Weights of a small transformer language model.
Training: a variant of Muon for these matrices, 382M tokens, 5831 steps.
MLP neurons of a small language model. Each row is named by its layer, matrix (up: input weights) and neuron, and shows model dimensions 16-271. Each number is 500 + 40 x the weight over its row's rms, rounded and kept within 0 to 999. Numbers have three digits each.
Before each neuron's rows, "fires after" lists the tokens most often just before its 100 highest values on Wikipedia text that the model never trained on.

fires after: " |", " ^{("
L6.up74:480413509542524534515517504483506515535443544482517581495447489522478494463562503427490412456511498474509421523461463523543509494476480466475501498551563555490481552442490478492450476538527480476497431479530572451465495543542577491617447589538578551546520521494606513422507433523423570545529514472492515460517471480507494463550521510469464464499384483490571548521503473529517441530494480529506523570569482483468459485545544438467522472559409444475515509445509496515500523545522543462449524519550499486505534545473477436489528527502511496431503439451474478548509500471464457532539460502471453476497487460492489442551457579541466514518464514494544546543488512473539451439511462551472491494474553487544577507485517555482477507509485470559516446448571527530464567482472511

fires after: " |", ":"
L17.up568:566520527415548446493531502475511583510469450521527436620496501490404408484482525491566529510573465480480504504487513549431488517422511469462429478542461465520510457512403531522487546486450495453459536492504476473500415491485548478506525450505512462532419437577424504493524494525493452512509580469513545433492480475522494530529500579428459506516516486506489441433491564467505494503508474514542449522543495575446583515591543479471472433522507477519509504474551509462514450543471532506501519495516503542515533528514503544493504529539493507520486519484496485528504505561496438463458512519453516562508564507526479498466504522439525542501588543475503524517508515569418443466456535460543498486488547511411503566405447416555509561493498512537585532493526461528472538554538526

fires after: " |", " /"
L18.up729:511565462483484495459476538402472460486488521459511506525503500464515536487416512483428547511596544551495469551460502504487471474518527458453503480437518484526450437547519544516502536479428518561487422459506520466511523478539552470602517537440486450423487529583453500509533521450445507577535475479507449437471449532460514507545491511489456426474556455498478500492541456481510540518578502522417461489524493484461464480464458495581498536528500493480516498479467509504459533565508488503534574573500499557525493558503464496520538598503525472452498536519492528463543387461545546578547523554479543413479530525458499515502433525469528512459451457468513565529486465483541476406461542470499529498492436470467535587484537478518473528513432521515511489545458526461476472503503481

fires after: " was", " were", " been", " is", " be"
L17.up1569:575414591512544465520440561530506551577514562514497476473418457491502467474525500499419502574592593433521522498541517490542539553521460446560475484478465522515511458457561455494526474531497480492513471528528474461489519490477520472557433523485470496543476521565477513530513498490471546528492507515517480477500468548487446562457443534531489537520498361515446510482438518483550461481474533541557498493592524495550478520517441546471534531534483616509560517486468436460485497542555542532550541509537466461586571473450544486527517524506497465461472581425578521500550437500534476440494522503457498475505530579531475473530522573507542457562497548463531547520500475541475520487478468551472438531492529487480557559540477523555477510475459581498552476559462513442471450548584500

fires after: " |", " 5°", "°"
L6.up474:506489554521510502535477476505569570569499496474522484542555531577493515507510482500551462415589488567485494457504502537475514567537577466547466591488550549469482512521487507483462504504554523490513473532486523462503511454525549432528526467498456457477549478530553560496510532496459597456484497548520462523554545536506565486465507504573493485560500535462490515500568503463521521509451483554550518469539542478446486532504546498559481577455426552550465460532533478505503517406545574470572494524558578454462530544454572473519461494532540476537449489554489535521529504510503483527516529562531498542437548442545502479485537451592541534536540526411516517515449582601438468516510454587481506497435564529474493486547469434561461521481514525480522499519459551448493453511444498

fires after: " to"
L17.up1411:577462462443522477493424487570485521498496527471482570467512461540519528533527501580491491544497531547404486575569462532500484519515482481519473477561472514490431500521477538588460483509535427461575479499479462529474502530455523587491556475444570507494488480519571498458509419535491578460495554528520505539498488486505455463510478436444530494470486467530456438505491459501528520508550527467498495578508563515412500502457474576519485443482459447515521550481463486523567496507423460487536484410486460537471466532397457501522466556482535529461555482565529437529450431543481500576481560515487472471599526481528531492498514506533484526429471513538394458504451521496520451493548524530461447434512541476484504417500506455456490504531513464448526430472468520559573445539487492

fires after: " |"
L6.up770:508536549579509482502543588517425452443538512485502491531541470482531521420508494496556483434478530531443486459477495453451453498484570534504475488472541503444482460480493553481484483554542577458560444562510487498504519458521501538525488482501537548512567470543416516520483515481517531479508441489529482477528565488474550476487506534506504484520498469569518480502476515483463512532502461568518566462527502482529478495623513467421508469473471535481518392462582482446501495463483537526438557540514471538520531476529478438448514538478531403528449516476496597539437549479485534568478455512441560565540483499503461497488515557562482458545546492460483568554454480454504483458564549467425483596483497538512366529456504524456478521472469441473545551530538463439533461560566481

fires after: " |"
L18.up646:503588526488448611467428497514479517447479498486558526437517472496506427512516470385466449496464535501505512502489537503469579530529544580495554518511502477484534404539492459513560550516555500496528445513496501529538534492551441529499545488510577540498588490490525466523457481478494547545508501486595454460541495436532454515507501467485470515530451529489541484560456480475475468527555518498558454546508553518504550467549555526439509504564483507492556433461490487428509492566539540471494539541458444528541470525450474545470464502471506440494436526479532499506442492480497456559564407544497544431541515561538467474454524490501490495457500558428487544495470500502536456450444515447516540518513502529563528475438541542482503481509527514485529488540497434423578469619504395

fires after: " |", " a", " his"
L6.up728:465457501483511512455487463594482452443548497500558525474463502555465537479523473540513493497516458469510530426488517501565542513487490454444510502463462478488540466512508542546417560501511465385427459440561434405588462492540521415473505525589495460466497454544428524489534513536487439515511483493550499451455479471457519442502483431553591530431424537506455521489529448472593485519448479506513476558462498365583464515520507538511479467550477490399404400505523517536492532489542542511423585536524571489527475536472467479469511576462492505538447505457543469462461482491453453477459480574522488547533441490496524490587512468500495517463558524506535485453524432490517487430474496443488548491491533505522450454470490519473463500461498548540550520538541524496542523486524477

fires after: " |", "|"
L2.up744:520431496514450528543474476470429538523509544553505510502493553507507470469436515484492481527510497502416510494524509498452462596546534488418515488534561510486466505503466458513516459480580492494514563550517551489561494485535476500433565536518512454533468488463552447464475538466519455513558521519469520515562447520472507516423445434535469562468474457447510578510532536522554501492455546491524480486539453548475529467460473519558491500563474453481527500528505425509467490534496516525414463581637508452460510530516528430518494559556489497486427531520467533474477532433495544577461585478419545527433511520582489476500432561471468462519479462534564491472470445437500537464444452516503468489522459481450474464464466508460473504472494563496504548526494592449564478454507452

fires after: " |", " —"
L18.up741:480536500463476499462490473475470451460451546529480501517500501400489442551579467547476504484506552503548445562538495572525506581561484455555510461480521481508521515485539462479470475473473437492481476522505516510526541510573513518558416525494479427450564520503507479474506550513503497414493476514498476548520514490518470521559527509449516511521468478455544548458454578447516485471449465453520517524502545486489511532489485460507494474529521476463469517564534437572523497509514487509462597541484479496470497449482448514519502492460520552476470550528444543501511470536497493519486480532462565444476563483549506549455479516487451576427535513497505470542478451480476492515532591574488529459432457541445467515545492466477443509459495371395512499509492463501488520519439431

fires after: " the", " The"
L6.up37:586465496467408507490481579544476494537534491423463457516466497545513471479551504473509561482511520523379542509491545502508591491540548442473507564465546538559472461531485525557423495544444554446502469477541545474488537519507497545563541469483488517449492456474537511459561441452487534490514484488454518531534487480520494502460481552548554496504429545461569579518506508527532485495454516532509441574448474561543477590496437462509420552490492547475400491520492488460465437555437419454537530538495501508549544499623489505464536524557484538547500505504558457464499467486474510483514523469512525423429475456482471453540509532528495533582513460506514462514525560472522521534391516514600509542523532559468483462458422522482478489504482533483440475470508516451410476553496525

fires after: " |", ".", " and", "\n"
L6.up927:513499432435560472508583560481473381494462452532508496500521512543523473486494580513535471413448505508538474485466483551469401546516440539494468511461509467505523487499440504541460466528500458525496466520437518520531566505539492451507486464456537495435478480506483526507484497511482432489478562534587532577457538488472466417518550495547475500528529547552570430436503536516562462489445498457458527420545454550417504469560507490492520474516504562505483464501512492515482466425443488455568457469488501574465525540447559477566559490546582529459473487470499419537495451485527557599533497516499497458555529464522545557538473465508509475547479519444523482445494524481485498427546508537488447529386499520525486493534541527522519556464569566514551577432439524533493543493553521

fires after: " to"
L6.up1116:528522404444488525440485482561500510529476525478452461532458480576476458515485482620496478488444516456556520508476475465496482478484439537620504480470558468529419483472493496499478506487502480499495405511474438430523512571465495465466504498516499491415518499423505437552569571510502528458490524458518438563477467523472461521465503473459478439538536510537557478489500496543479574469388511431538506477515486476524467514541507519501436500565507508495453492466498480511444439573490501508537500548506507502461509472483506464538555446499547465501515522514406413491443444562456421510496494526559473481532491448530466509520488489529547523468441497490435553558472496459509514470497547535561494496432503445468527480515474539494519496475584477498565505500485529543501519458449453

fires after: " the", " a", " and", " more"
L6.up997:431555536504540520471527430545526553471574471419515463456524550593517456469494551533493496466527544524553584523522501491460544515481526470504551528546485486514495452530468504474508524513499505521527530551484418450492573485441481518512472585455512516485522514493446538575521529495565508572414531485522510475498471414547481490540492456473442537503523477517544465523528471426521543490494525465501447502480510492485432569460573482442469467537505547529552532497495551397515556535518550550487506523407518489441472545542472460483505518490466490529488522459542480506477544535493483532522466457441482517499501437494526499403516509517510486530515459476462523455479425501517522490446496649505489564498541464435493416519434564464518526430531474561483555456593478500452491521513560

fires after: "|", " |", " 3:", " 2:", " 2,9"
L18.up491:489513508459511436480465523530463525542499515488449466508496456557527450478500470450478484481479542550539506486413364478513526533520495488458478507470486504472537460443557564531478459489557488605468508526520500455611368489433529562527507492462532459551577485546456504486515528476488502542435501425560508525528543496475517504494473508457533515466557509478541446485535498446468461515481470563445509565506448493503467505479492468533475421551532459521480414518465521456536453495479492451448482516500529566477513544466478465555488461500482527517572525501445497537481568467490572478489514516508530538534489548469528456363513523535477526513421516484447442501432499494519510476397528568480538509525501425531550476487568516476478486437512411507511470497532514469506479529476519

fires after: "\n", "T"
L2.up109:493506442511471560445515506485508561458498506524450478518477513499518454541507531444535527529464509463504491540545537514428532483485547512491464517503379557472486504533427545474490416497545501518531471526635496553357564495474501454475561456463453493476487509473562485557556484461574496438469489545528508498522522585486508483544588520517492499464546492506496555518470506588460527574487501496428520485482439508531474474493466517505421503507470502511522484487522543501512450475472447429469545503423450511459482536391542449505488474533512475533522531475506523495494504458497519492559520463405517529479565516476441560554542492391498512591500594530472505558501444592587502475539479520517582473458488492504512511531538533541583568531481512471489536531438526508551467411530491

fires after: "\n"
L2.up802:471547525577472530550499413533481481504501536542521504554516533498537484502521494551518484494497440531443500479479554556517580495494526461419485454529559467442487576520564473443555548479521439608549508451471508510531544515516487420491523508458568436399495449450481493501543510533480389488514459447473496469464464555479523499494562468492484550519504526499469481508507489506482468513509460513504514435493471463477498492552501541597462491518510526515477493552511444523494467476527475545483465601493534498446513525474501436484553439529474540436520503522557552480506439467517575530493468514447533502501478472498514489478486488510558471493600549535457506447462467476398570521595551450482483461534531543536480519519580528456476443500466537518536587488498469519478452518361460

fires after: " the", "The"
L17.up93:512570570507522489499545400467570476475500518505451510510505491544499423490564500552481491490552495566481562493513468436473546376478511510514537529438533494522528485453506541494510555485540521490510476540544502493493554516473481490437432499471468425494532487537431528501535493406553479549497492544513513473550449458442530492532399555532469474508455420489462445462525519410501538574521515508463600542487484449489500560501506502482545600524588498521473559526469469529522548496512474519483504479484518530461489483499494550466501514530422572484473562450568422518498494569500501484435495508518463464434480478541507512524595408433578444482477485440513470535595513565454511471458529537484500510458465487535552583436504519452469482512552555528502581536579440522539464525505503

fires after: " |", " in", "″N"
L18.up366:453485513409489580487568507443489503456471477473493509531540419500537464503493501531433518466452464460521513504489579491493450522556540542502464533436605481513479610530472444512534488511502504528465467519564556482522523562483453478539545542502470516451484467523492518462479516564457473533514592513441443527439430437544519512497527564452468508492508490430573468505385504504544512550443513491560567542523540512544535503524542485452470454469460499549427559522507527458583466482534516511510470542486444498459465518460509524516480546498520464483499505524524487537490489515527502576534502520496548391463527461491495490545515438532506461483509534405519517423484498467469497539538476496493505400521550436485522484572494511531394515516550504513478521400498532504466494500462491

fires after: "\n"
L6.up1032:495534474487452472555433505442513530551506463638546503525465509512482522462539465515505494540487512540523458544509438522528537350482515464471474504470461514452463512479525543433493483491582547523590506510479522505554561461502486404443524467526497471483586529492433486547491615510538469538498492482483424458507568536530447536496488415408497490489495557458578488498495419532610497552484518493509558480473566510465518454483508476542553446451561508447488525534452517489463510490495449478467481486527471515507402604437538532539508517473468475524493549526441505494437526460449420526469467497556465455573519526542513465440552579525478476471461517543446499433507519517468602549508476550497476510500564492476517551548474482470478514500518579484504495463482488495554455540454511

fires after: " |", " N", "-"
L17.up395:484487454534399483485511503548447489577503441494395505438516504535534470573501487558425548574512486535441497536478426497468549599469508460489453437461464471434512523504499527515499469549459596549499503436535477496527468502525500516479523503468524470487480515528495499517415488502504478459531456502504476461551503458430510507421501486513480468526534504515492498456511523464490467478557501527492480597452432498458498501551556453518514481537477519554540452502474516524568474519532519426446543532559473560575495419501505542504524480491496470486455515509530500456493463508494528512504596552540492557514489512513509516436517600514556531477545535520512439506497604419491538470488524498504442551553436458461482478431584596532514477553491608502484457543490525445535453525465547